Weights of a small transformer language model.
Training: 1693M tokens, 8784 steps.
MLP neurons of a small language model. Each row is named by its layer, matrix (gate and up: input weights; down: output weights) and neuron, and shows model dimensions 64-127. Each number is 50 + 15 x the weight over its row's rms, rounded and kept within 0 to 99. A neuron's up and down rows have the sign that makes its largest values positive.
A block is one neuron, or neurons of one layer that tend to fire together. After each block is what it responds to, as a language model described it from the Wikipedia text at the highest values.

L2.gate320:68 76 33 27 53 30 64 67 42 87 72 14 29 23 41 47 47 67 56 42 46 57 55 39 70 57 30 59 45 68 41 47 61 36 53 56 39 66 58 18 56 43 46 21 46 14 48 20 46 51 27 46 48 55 75 57 40 60 59 63 39 41 41 65
L2.up320:49 48 28 53 48 37 66 53 47 50 43 41 56 38 44 36 64 38 25 51 39 63 49 61 68 50 31 52 36 56 59 50 57 46 58 50 75 52 61 39 24 33 42 54 42 46 73 36 65 57 49 22 03 49 52 60 75 54 32 76 44 50 60 28
L2.down320:38 56 57 42 58 51 45 39 40 41 41 62 84 38 60 56 26 46 28 62 69 64 63 27 40 58 43 34 51 42 67 57 60 69 55 35 60 53 46 51 64 53 47 46 51 29 54 79 39 64 57 72 44 36 37 54 60 50 67 38 50 51 44 50
L2.gate606:47 17 75 63 42 35 28 36 39 35 31 39 40 66 30 44 44 64 69 24 48 48 59 60 24 63 61 26 68 34 38 35 62 60 49 24 33 48 29 53 56 37 52 29 52 36 44 50 69 25 41 61 37 60 25 40 02 72 69 49 57 47 51 38
L2.up606:68 48 47 68 74 33 59 56 59 41 42 41 43 27 53 42 55 20 63 39 66 87 52 70 55 41 35 36 54 51 87 61 43 78 52 48 50 52 51 65 57 49 64 73 52 46 58 56 76 45 70 47 56 28 44 44 35 33 81 60 52 32 31 77
L2.down606:53 66 55 41 59 47 64 54 51 66 44 67 33 30 30 53 39 56 51 43 49 78 27 38 48 28 73 31 49 32 37 38 29 31 47 35 33 51 27 84 65 59 43 35 60 36 40 46 34 53 34 28 74 27 55 30 55 54 74 65 42 44 37 66
L2.gate673:82 40 48 58 51 80 45 53 55 63 56 24 54 58 53 38 53 50 55 51 40 38 38 44 45 40 54 55 30 75 57 24 42 49 71 50 64 47 53 68 50 34 53 46 50 61 57 31 58 49 47 34 35 41 79 31 30 82 46 52 70 52 56 65
L2.up673:68 34 54 66 20 83 52 63 46 57 69 32 45 63 52 44 48 39 33 42 38 41 46 54 33 51 54 15 42 70 42 48 53 19 78 22 62 33 52 63 52 39 37 54 32 68 77 52 82 36 45 40 50 30 67 48 44 60 36 46 52 64 63 71
L2.down673:22 27 41 64 50 36 61 30 59 20 37 38 88 43 33 34 49 36 24 37 54 46 62 19 65 39 46 41 66 36 57 55 50 61 74 38 45 27 37 38 48 56 48 54 48 42 85 50 29 44 50 80 53 41 53 52 44 48 44 46 47 54 34 53
L2.gate717:56 51 49 51 59 57 39 52 33 45 57 60 72 64 38 25 64 57 73 55 50 53 59 49 42 30 68 48 63 41 61 37 43 25 63 43 53 62 64 50 70 60 65 77 34 66 71 63 63 44 63 45 42 52 64 53 66 51 55 33 35 35 65 66
L2.up717:44 56 69 62 64 43 34 51 41 33 58 37 44 55 23 65 46 47 74 54 33 53 59 41 50 48 57 48 35 60 39 58 37 52 65 46 34 57 19 61 65 57 72 36 24 65 48 49 57 45 52 61 19 74 50 54 27 64 28 74 73 21 54 65
L2.down717:37 32 55 46 53 36 55 36 72 73 35 74 63 40 40 36 45 45 22 40 55 33 36 40 64 48 34 53 59 51 60 71 64 64 64 51 46 76 61 58 61 45 35 35 51 53 44 49 55 48 61 54 61 51 75 48 00 55 47 36 38 56 41 45
Description: Punctuation ending proper names

L3.gate927:56 41 31 78 56 40 56 55 60 38 53 47 43 58 65 48 55 25 50 47 56 29 55 41 33 38 47 53 47 60 55 69 40 66 55 33 79 58 33 46 55 24 47 59 31 71 48 25 27 32 54 63 56 49 44 50 54 50 70 59 39 70 65 62
L3.up927:35 37 39 46 27 42 72 44 74 47 42 62 57 42 58 33 37 42 59 47 73 56 57 55 52 36 71 47 42 61 41 45 63 25 28 58 57 45 55 71 70 48 67 51 12 66 47 45 61 50 71 61 48 52 56 36 56 46 62 75 32 82 39 70
L3.down927:66 45 54 63 33 50 40 42 59 35 54 69 23 45 51 32 58 49 37 41 31 43 29 57 59 51 68 47 41 56 75 29 34 52 77 61 44 20 27 47 57 43 18 27 46 47 73 51 45 53 52 39 41 77 49 61 54 44 36 42 57 37 38 59
Description: Names in list entries

L4.gate200:64 51 72 59 78 48 71 32 61 57 57 56 54 48 75 49 26 40 38 48 35 69 60 42 24 53 68 50 35 50 80 53 82 55 31 49 70 57 42 57 49 58 53 52 38 39 77 58 57 49 50 37 69 68 66 39 59 65 28 44 21 32 38 45
L4.up200:41 35 30 50 44 31 67 39 50 46 49 50 75 51 50 63 41 38 37 68 59 49 80 34 28 61 36 26 63 40 45 72 73 57 56 46 64 60 51 54 44 53 36 57 66 77 49 42 69 57 61 59 54 35 64 33 78 64 46 31 51 39 72 48
L4.down200:53 50 58 49 31 53 58 81 45 65 39 48 60 38 31 44 54 41 50 36 80 35 49 49 55 85 42 15 41 57 75 49 56 35 53 61 67 64 44 65 62 56 72 51 49 58 59 64 51 48 74 51 53 52 45 44 50 26 64 41 78 34 42 86
L4.gate577:63 39 54 60 75 50 64 51 67 87 67 50 37 66 37 58 18 47 28 50 54 33 35 48 33 39 36 30 47 29 52 31 48 55 59 53 56 68 59 69 38 70 29 39 54 41 52 62 61 62 44 64 70 42 59 59 65 34 34 45 28 26 20 55
L4.up577:64 51 36 57 81 41 38 27 43 55 65 58 47 40 28 66 45 14 58 55 41 34 72 52 41 61 19 57 61 25 77 63 66 65 13 54 66 48 41 64 46 83 40 67 33 26 51 52 67 49 37 41 44 57 60 46 79 48 45 42 56 50 44 46
L4.down577:55 75 46 49 57 61 73 68 42 58 40 17 26 29 61 65 76 47 50 62 76 45 34 57 55 33 40 44 50 40 42 65 48 62 96 64 51 47 73 56 38 39 83 30 26 82 57 37 74 36 45 55 40 57 73 36 46 39 53 33 62 46 56 82
L4.gate625:46 35 72 63 35 72 46 40 53 45 69 55 38 59 48 51 55 21 30 55 47 78 58 43 44 45 34 58 68 34 47 54 68 55 45 45 66 59 67 44 59 56 14 51 35 43 40 30 70 31 52 48 57 69 47 48 59 38 25 65 66 29 45 76
L4.up625:50 20 44 66 59 36 62 43 38 41 54 51 42 63 40 48 53 19 48 38 52 41 57 56 53 33 51 16 52 13 70 36 83 57 30 66 36 42 46 75 48 50 31 69 65 13 46 58 45 37 72 50 42 66 64 41 70 40 27 52 50 34 39 69
L4.down625:55 48 76 36 30 48 13 55 63 48 57 69 64 83 80 48 74 31 73 59 46 54 52 49 58 36 22 77 75 51 26 50 56 52 51 34 48 44 45 43 60 67 48 49 84 50 48 34 51 56 43 54 56 51 65 76 63 49 42 37 30 56 67 63
L4.gate772:32 49 51 46 71 42 61 41 62 75 75 52 44 62 60 31 40 21 27 47 44 44 58 39 45 46 41 49 43 24 50 51 82 72 33 49 76 26 57 76 57 43 58 54 64 45 46 61 70 70 61 49 60 51 85 56 67 50 40 54 38 33 62 60
L4.up772:33 37 66 75 69 58 47 47 54 59 64 28 50 25 54 58 55 50 60 41 36 54 47 37 42 26 35 42 68 17 15 58 66 59 47 59 64 39 77 39 33 56 60 45 44 44 45 60 72 43 69 70 54 61 56 11 62 40 20 79 73 54 13 35
L4.down772:67 56 50 47 42 27 35 44 49 45 53 56 50 83 41 45 56 70 60 42 50 48 56 49 10 36 34 54 63 69 53 40 65 53 73 31 54 47 46 44 51 74 31 44 42 25 52 31 54 86 44 65 59 51 44 50 37 46 35 58 23 33 41 27
Description: Personal first names

L3.gate467:46 33 49 74 34 65 46 73 49 68 64 33 59 66 59 56 37 31 42 38 51 26 54 64 42 46 29 62 69 48 46 46 75 70 28 64 68 35 44 39 86 70 20 52 42 42 66 41 28 35 65 68 48 48 20 37 69 50 50 84 57 71 44 60
L3.up467:75 45 50 88 45 72 44 66 58 54 54 36 48 52 45 50 36 36 12 38 56 46 50 46 73 51 42 42 74 35 41 28 66 52 22 50 65 31 37 65 54 82 49 54 62 39 55 44 64 47 91 36 50 49 49 35 63 56 19 67 58 30 30 72
L3.down467:79 65 47 61 48 79 47 53 35 50 54 59 55 67 67 46 50 28 61 50 48 78 70 38 63 60 28 61 40 41 62 39 90 51 34 38 72 20 36 58 51 79 41 44 42 40 47 54 41 36 40 54 77 70 71 42 80 56 24 43 42 44 58 62
Description: Person given names

L3.gate527:51 56 32 49 65 35 35 50 30 64 37 66 24 49 40 39 51 69 29 54 53 19 11 67 51 56 54 31 36 54 37 41 65 34 35 32 54 57 48 61 55 57 32 79 39 75 41 60 27 62 43 23 51 27 51 24 56 48 52 50 63 42 70 50
L3.up527:41 64 25 90 64 62 54 56 43 41 39 53 41 49 47 55 71 55 37 49 62 44 30 30 45 89 71 35 35 62 31 19 61 52 48 60 72 49 52 49 31 83 60 50 09 53 56 54 26 46 56 23 39 49 52 37 65 53 61 40 42 63 29 49
L3.down527:42 56 58 46 61 43 48 40 43 75 46 68 58 54 39 32 67 56 50 34 22 24 54 67 33 50 75 55 45 37 41 35 44 13 70 57 59 58 50 43 46 31 46 42 72 50 44 56 33 50 57 36 43 51 45 27 45 59 51 44 63 52 51 52
Description: Repeated name onsets

L2.gate296:47 18 51 72 61 51 74 43 47 57 47 58 29 45 57 45 56 48 44 60 54 20 52 70 56 54 42 52 45 31 51 56 41 40 46 60 67 16 51 32 67 48 60 52 43 52 53 36 48 68 55 42 54 30 88 92 64 43 80 71 45 34 36 63
L2.up296:46 61 36 57 33 37 56 51 47 49 58 40 45 44 52 34 54 41 49 41 46 61 35 63 50 56 25 55 42 36 65 22 53 55 82 57 57 04 34 55 71 43 47 41 24 55 62 50 57 73 85 63 54 37 52 80 71 27 75 64 19 52 22 41
L2.down296:49 81 54 80 63 66 53 67 39 58 80 71 76 51 38 38 46 55 35 47 50 52 48 36 43 89 54 28 45 15 39 11 63 73 29 65 73 29 47 47 43 57 53 74 68 66 61 46 71 41 57 38 53 54 52 52 35 34 51 38 66 49 70 41
L2.gate304:70 50 51 66 31 44 39 49 26 46 24 68 59 46 77 39 30 49 35 50 54 31 38 59 26 49 40 49 35 44 51 62 73 43 56 77 31 40 65 46 34 83 66 53 29 52 82 34 37 48 65 41 50 64 48 53 60 49 68 65 42 46 38 46
L2.up304:71 38 34 66 58 44 60 51 55 71 45 51 55 39 55 69 90 36 62 50 44 43 56 49 69 61 51 35 48 27 47 32 26 41 62 62 53 40 62 99 32 57 68 58 38 47 79 37 54 54 55 30 49 58 52 60 53 45 37 44 20 40 59 29
L2.down304:35 78 42 71 47 35 49 69 70 59 30 47 55 36 51 24 33 63 21 41 61 36 31 68 44 60 30 47 51 21 49 45 86 39 58 63 49 50 34 70 41 55 25 78 56 79 57 09 36 40 75 62 59 27 14 62 37 39 82 27 47 57 55 50
L2.gate904:62 34 38 63 66 39 41 77 60 58 45 45 53 81 67 49 85 07 61 36 41 31 50 47 22 59 53 67 49 22 48 76 33 58 64 79 56 46 55 46 36 64 57 72 44 27 55 50 35 78 61 39 50 47 85 65 57 58 61 54 63 40 30 39
L2.up904:18 42 57 56 62 44 52 86 46 51 23 74 66 61 64 58 58 50 58 34 42 34 51 47 43 14 66 59 64 48 56 57 55 63 65 55 79 30 61 67 68 48 51 62 67 38 60 67 45 99 55 20 58 36 67 74 74 36 46 48 52 36 34 36
L2.down904:04 31 73 31 62 56 68 59 47 70 65 60 61 69 50 28 62 44 54 46 34 31 66 55 30 82 47 67 40 52 41 62 39 55 41 58 35 28 44 50 63 63 75 68 59 74 43 54 51 45 73 64 73 45 45 52 42 34 54 31 58 59 39 30
L2.gate941:43 67 44 60 36 42 47 47 47 54 34 66 57 46 55 54 57 49 54 33 46 27 47 27 61 11 22 78 33 23 64 51 43 37 55 77 51 31 45 52 52 69 42 79 25 57 53 42 56 57 68 74 57 49 64 70 69 47 78 55 42 48 41 20
L2.up941:43 63 48 75 42 39 57 52 67 46 45 74 45 54 53 65 59 33 49 61 76 39 41 50 56 54 48 92 32 21 53 31 40 40 59 49 74 46 55 53 43 62 50 50 37 59 63 60 44 59 55 45 39 55 75 81 68 19 72 46 55 40 47 33
L2.down941:38 45 60 62 42 59 55 48 51 64 72 49 50 32 57 36 57 28 60 28 24 49 53 46 22 90 51 50 33 46 55 65 53 57 49 63 37 37 36 28 46 63 45 83 62 40 35 25 56 36 68 42 65 38 40 45 30 52 75 30 60 65 28 60
Description: Proper-name first piece

L4.gate23:31 59 48 57 43 43 31 50 43 70 48 34 27 56 52 70 57 43 53 47 54 22 36 62 75 49 41 42 65 32 52 40 49 28 67 73 46 58 27 52 43 39 45 84 35 63 33 38 72 57 62 62 64 78 37 65 63 24 65 62 39 55 40 72
L4.up23:20 41 23 78 40 59 31 59 51 70 45 37 53 54 37 67 63 41 49 65 39 36 63 61 57 62 50 37 64 37 92 54 58 49 65 35 40 41 03 56 31 52 46 82 48 46 61 60 57 59 61 48 55 58 48 74 46 20 51 55 31 60 50 57
L4.down23:51 22 48 66 30 52 33 50 31 73 53 47 26 68 42 56 90 38 61 64 66 30 32 57 62 54 57 40 56 55 20 47 62 36 73 75 40 65 39 15 69 57 82 54 33 34 49 70 38 30 70 67 40 63 48 84 65 47 87 53 51 46 35 59
L4.gate327:35 61 24 48 36 59 57 57 35 55 21 24 38 40 57 44 48 67 43 38 63 29 38 55 39 34 56 37 68 48 34 59 37 44 43 36 44 54 43 20 36 58 37 49 57 67 50 28 52 54 57 80 68 41 56 57 63 46 46 81 43 24 84 79
L4.up327:55 65 38 36 13 59 56 71 36 48 48 35 37 01 48 52 63 58 56 46 46 41 48 39 71 72 39 49 68 38 46 58 36 41 23 48 53 48 46 48 34 76 55 66 36 52 33 45 51 67 38 54 68 34 61 60 62 53 37 69 57 48 82 38
L4.down327:44 38 26 38 44 54 57 65 42 36 46 61 44 58 62 50 42 66 47 40 52 24 52 53 79 47 34 28 48 49 41 76 49 47 63 74 54 74 66 45 32 49 38 41 37 67 63 49 30 36 49 87 46 48 33 36 74 53 65 58 56 41 55 73
L4.gate413:54 43 37 56 60 38 36 58 47 51 55 37 39 52 65 99 42 49 45 57 57 60 49 62 71 58 56 37 75 32 55 71 55 42 52 57 60 52 41 73 24 60 49 62 28 50 50 58 58 47 31 56 49 29 77 38 49 48 45 43 57 48 31 70
L4.up413:15 30 47 49 51 59 31 52 43 63 59 49 41 59 46 50 30 35 29 50 61 35 48 57 27 41 47 58 57 62 56 44 48 59 24 30 52 66 42 43 37 33 63 72 76 46 57 27 55 59 76 64 45 46 72 74 64 40 27 59 43 61 31 48
L4.down413:30 43 48 48 51 47 33 42 59 36 50 58 16 50 59 43 71 56 64 59 33 70 61 44 55 14 29 48 83 56 57 59 61 54 52 62 28 64 61 23 47 30 39 41 40 54 63 54 49 57 65 41 55 54 46 52 66 34 70 40 58 61 44 54
L4.gate715:18 29 18 51 43 44 38 61 53 62 52 14 38 45 49 52 57 46 50 40 42 48 58 67 62 37 52 26 36 44 48 69 54 70 84 58 20 42 26 35 57 66 66 56 74 55 72 69 44 53 56 67 60 52 39 77 46 40 53 65 42 67 45 34
L4.up715:32 58 23 51 60 17 47 56 72 72 51 28 33 56 62 62 57 30 52 41 51 57 31 44 65 77 66 56 50 45 57 51 45 36 61 53 49 52 41 43 28 34 48 53 57 53 41 48 59 51 44 71 65 67 27 48 33 35 69 61 24 81 65 75
L4.down715:81 42 46 75 70 54 28 51 51 45 26 16 50 86 54 56 62 50 56 63 27 55 46 60 47 33 42 45 06 70 55 62 46 57 63 36 65 47 70 33 75 79 56 30 63 52 44 48 38 45 87 99 63 60 23 48 47 53 48 32 59 56 45 37
Description: Surname endings

L4.gate51:67 39 31 31 50 47 49 35 29 48 48 55 60 49 27 35 57 62 45 43 30 42 20 46 51 68 50 42 28 73 55 41 45 38 71 63 49 54 44 50 59 45 45 39 55 42 54 36 62 60 47 23 39 49 46 50 53 49 32 46 39 34 38 64
L4.up51:46 39 49 42 51 46 41 52 37 60 45 45 42 45 39 61 81 44 60 42 45 52 43 64 62 48 64 63 51 54 21 32 67 51 71 44 58 58 57 37 66 57 51 67 26 58 37 75 34 42 61 27 32 32 23 21 40 42 62 48 61 71 55 47
L4.down51:50 36 39 46 53 58 51 52 62 40 54 59 60 60 54 35 33 64 42 79 54 46 55 61 50 77 35 28 61 47 52 58 32 56 46 68 53 34 25 68 49 56 34 37 65 27 69 17 65 40 57 56 60 50 66 59 38 71 56 64 36 26 23 69
L4.gate189:73 71 40 32 63 43 62 54 34 47 44 59 62 53 25 55 43 30 59 42 73 37 33 34 40 47 72 66 52 37 37 46 36 41 36 33 71 58 37 68 52 54 28 32 45 62 24 56 40 73 24 34 48 43 46 90 50 52 48 24 33 42 21 37
L4.up189:39 59 38 35 53 51 48 66 42 53 29 40 58 54 52 36 60 48 26 38 35 07 36 38 54 64 48 44 42 32 72 40 44 82 63 35 30 53 52 71 61 41 40 58 52 42 52 69 35 21 56 54 40 40 37 43 67 39 66 68 60 30 26 38
L4.down189:29 59 40 50 42 66 29 50 49 44 74 50 60 56 43 47 61 54 21 44 29 74 42 20 60 68 49 58 27 56 66 36 50 51 46 35 57 57 39 51 37 52 59 34 58 48 35 32 60 42 41 57 85 27 38 37 73 58 50 69 24 56 25 43
L4.gate276:45 54 35 66 60 34 50 37 46 50 38 78 55 33 69 73 50 66 39 39 64 36 34 60 38 46 30 58 45 58 61 56 54 59 52 40 32 45 28 57 64 25 61 47 65 48 47 37 47 34 76 48 28 22 53 46 21 66 69 60 73 20 44 53
L4.up276:40 83 59 44 48 48 28 64 53 56 44 48 53 38 58 78 52 32 65 55 28 41 57 48 41 61 64 14 40 56 46 27 52 47 63 60 40 42 51 86 38 52 41 58 40 41 42 42 35 47 75 75 48 31 71 40 57 48 61 82 44 36 43 70
L4.down276:65 23 32 66 38 68 64 66 37 33 66 52 49 62 47 38 58 60 17 53 63 39 76 56 63 43 50 72 58 37 58 51 47 41 42 33 37 56 28 50 42 28 37 36 79 42 50 50 52 43 57 61 50 35 16 22 15 26 47 50 63 60 32 49
L4.gate847:42 57 60 43 64 48 51 45 00 69 43 60 57 54 58 58 70 56 48 50 62 60 61 33 35 60 72 34 39 18 32 54 56 62 60 55 40 51 39 83 58 58 57 53 53 63 54 65 31 22 48 34 35 02 55 37 36 59 67 40 39 65 56 57
L4.up847:59 60 23 48 53 57 48 40 61 70 58 33 17 69 74 36 34 75 65 67 39 34 66 46 57 54 45 51 41 49 43 24 48 53 51 56 48 43 33 58 58 43 36 21 78 47 49 58 41 45 46 40 42 44 42 51 49 72 62 34 69 62 36 83
L4.down847:68 52 32 72 69 44 62 65 40 32 46 54 59 09 45 78 87 70 40 52 42 57 58 33 52 45 71 36 49 37 58 39 41 73 17 47 51 44 53 48 43 62 53 58 58 54 40 52 65 52 52 46 66 25 41 48 46 52 68 48 38 48 58 52
Description: Name-start fragments

L2.gate166:69 38 64 37 51 68 39 40 22 35 57 39 47 61 41 39 54 42 69 35 60 51 55 36 39 64 09 50 49 59 40 66 54 55 50 56 47 28 55 48 66 73 56 48 45 49 48 42 15 57 78 35 66 35 56 81 50 44 49 38 51 49 37 55
L2.up166:31 72 35 56 28 61 71 39 63 40 30 48 23 29 42 37 56 55 47 32 34 48 58 78 45 18 40 66 58 17 59 33 46 68 34 44 40 26 51 34 43 60 48 73 53 58 60 43 48 60 46 33 60 57 44 34 65 47 43 40 66 76 58 15
L2.down166:81 12 58 54 20 64 48 69 44 70 38 49 64 50 46 40 43 58 89 57 50 63 26 45 53 53 45 38 44 54 64 51 62 46 42 42 56 39 41 28 60 30 23 60 66 57 79 01 61 52 63 40 53 43 42 46 17 47 52 29 68 67 74 65
L2.gate199:48 51 34 75 76 60 48 68 91 56 45 32 42 35 38 33 40 47 39 26 58 76 57 51 48 81 18 47 56 35 60 97 58 51 64 59 62 64 60 47 61 62 48 21 48 43 38 66 47 49 52 39 60 03 68 28 80 93 21 31 45 46 32 77
L2.up199:47 49 52 49 54 62 52 57 60 77 50 60 74 29 65 59 35 44 01 69 47 34 84 43 33 47 43 60 44 39 35 61 51 66 71 62 41 10 92 51 40 70 40 65 55 33 63 25 80 81 38 40 64 42 37 32 38 24 41 57 42 43 61 42
L2.down199:55 40 72 74 38 71 39 51 60 65 47 69 38 45 63 43 19 35 68 67 53 59 48 55 42 71 29 54 44 45 61 68 72 54 38 32 67 53 25 67 73 67 49 41 31 42 16 31 39 46 36 69 57 52 43 34 52 68 52 53 43 77 30 49
L2.gate322:56 50 33 64 52 60 86 52 66 53 58 34 25 41 58 54 54 64 60 51 27 41 38 61 67 40 19 50 50 39 86 30 40 69 68 67 55 53 66 39 36 71 57 63 57 43 57 32 41 64 43 43 54 52 55 76 73 53 68 56 46 68 72 40
L2.up322:80 57 52 70 42 45 64 45 55 18 45 57 57 50 56 49 49 35 73 38 58 47 71 45 60 49 59 64 59 61 56 23 61 72 50 67 37 51 59 77 60 57 64 50 21 40 50 49 42 59 38 38 36 49 26 94 57 30 42 46 40 49 42 50
L2.down322:53 33 64 48 53 26 50 54 50 80 44 49 48 29 56 17 58 53 44 49 34 55 52 43 45 51 22 49 44 56 66 72 43 52 31 60 56 46 20 27 21 62 35 48 45 44 34 14 42 35 74 31 71 37 44 67 37 31 36 32 39 57 35 60
L2.gate394:75 57 33 62 55 47 50 53 13 64 64 59 24 51 48 57 56 17 59 29 54 32 35 57 56 67 50 52 62 68 51 10 47 71 57 61 48 47 54 40 41 71 52 51 39 56 48 73 61 69 34 47 55 25 45 71 81 48 33 47 74 61 56 75
L2.up394:51 62 51 47 50 82 50 84 44 61 45 55 57 28 24 44 61 38 50 22 51 46 30 60 50 40 35 99 70 36 23 41 76 62 37 47 49 44 49 19 19 66 40 85 31 69 52 59 52 69 33 33 43 19 39 30 57 51 31 43 49 71 58 77
L2.down394:98 40 76 76 47 60 32 36 49 46 71 50 42 66 56 30 32 36 72 67 39 28 51 69 69 49 47 58 46 64 62 28 63 56 27 31 54 55 43 16 27 68 38 75 52 67 39 31 52 56 60 37 85 46 36 51 54 66 25 59 65 54 44 50
Description: Personal first names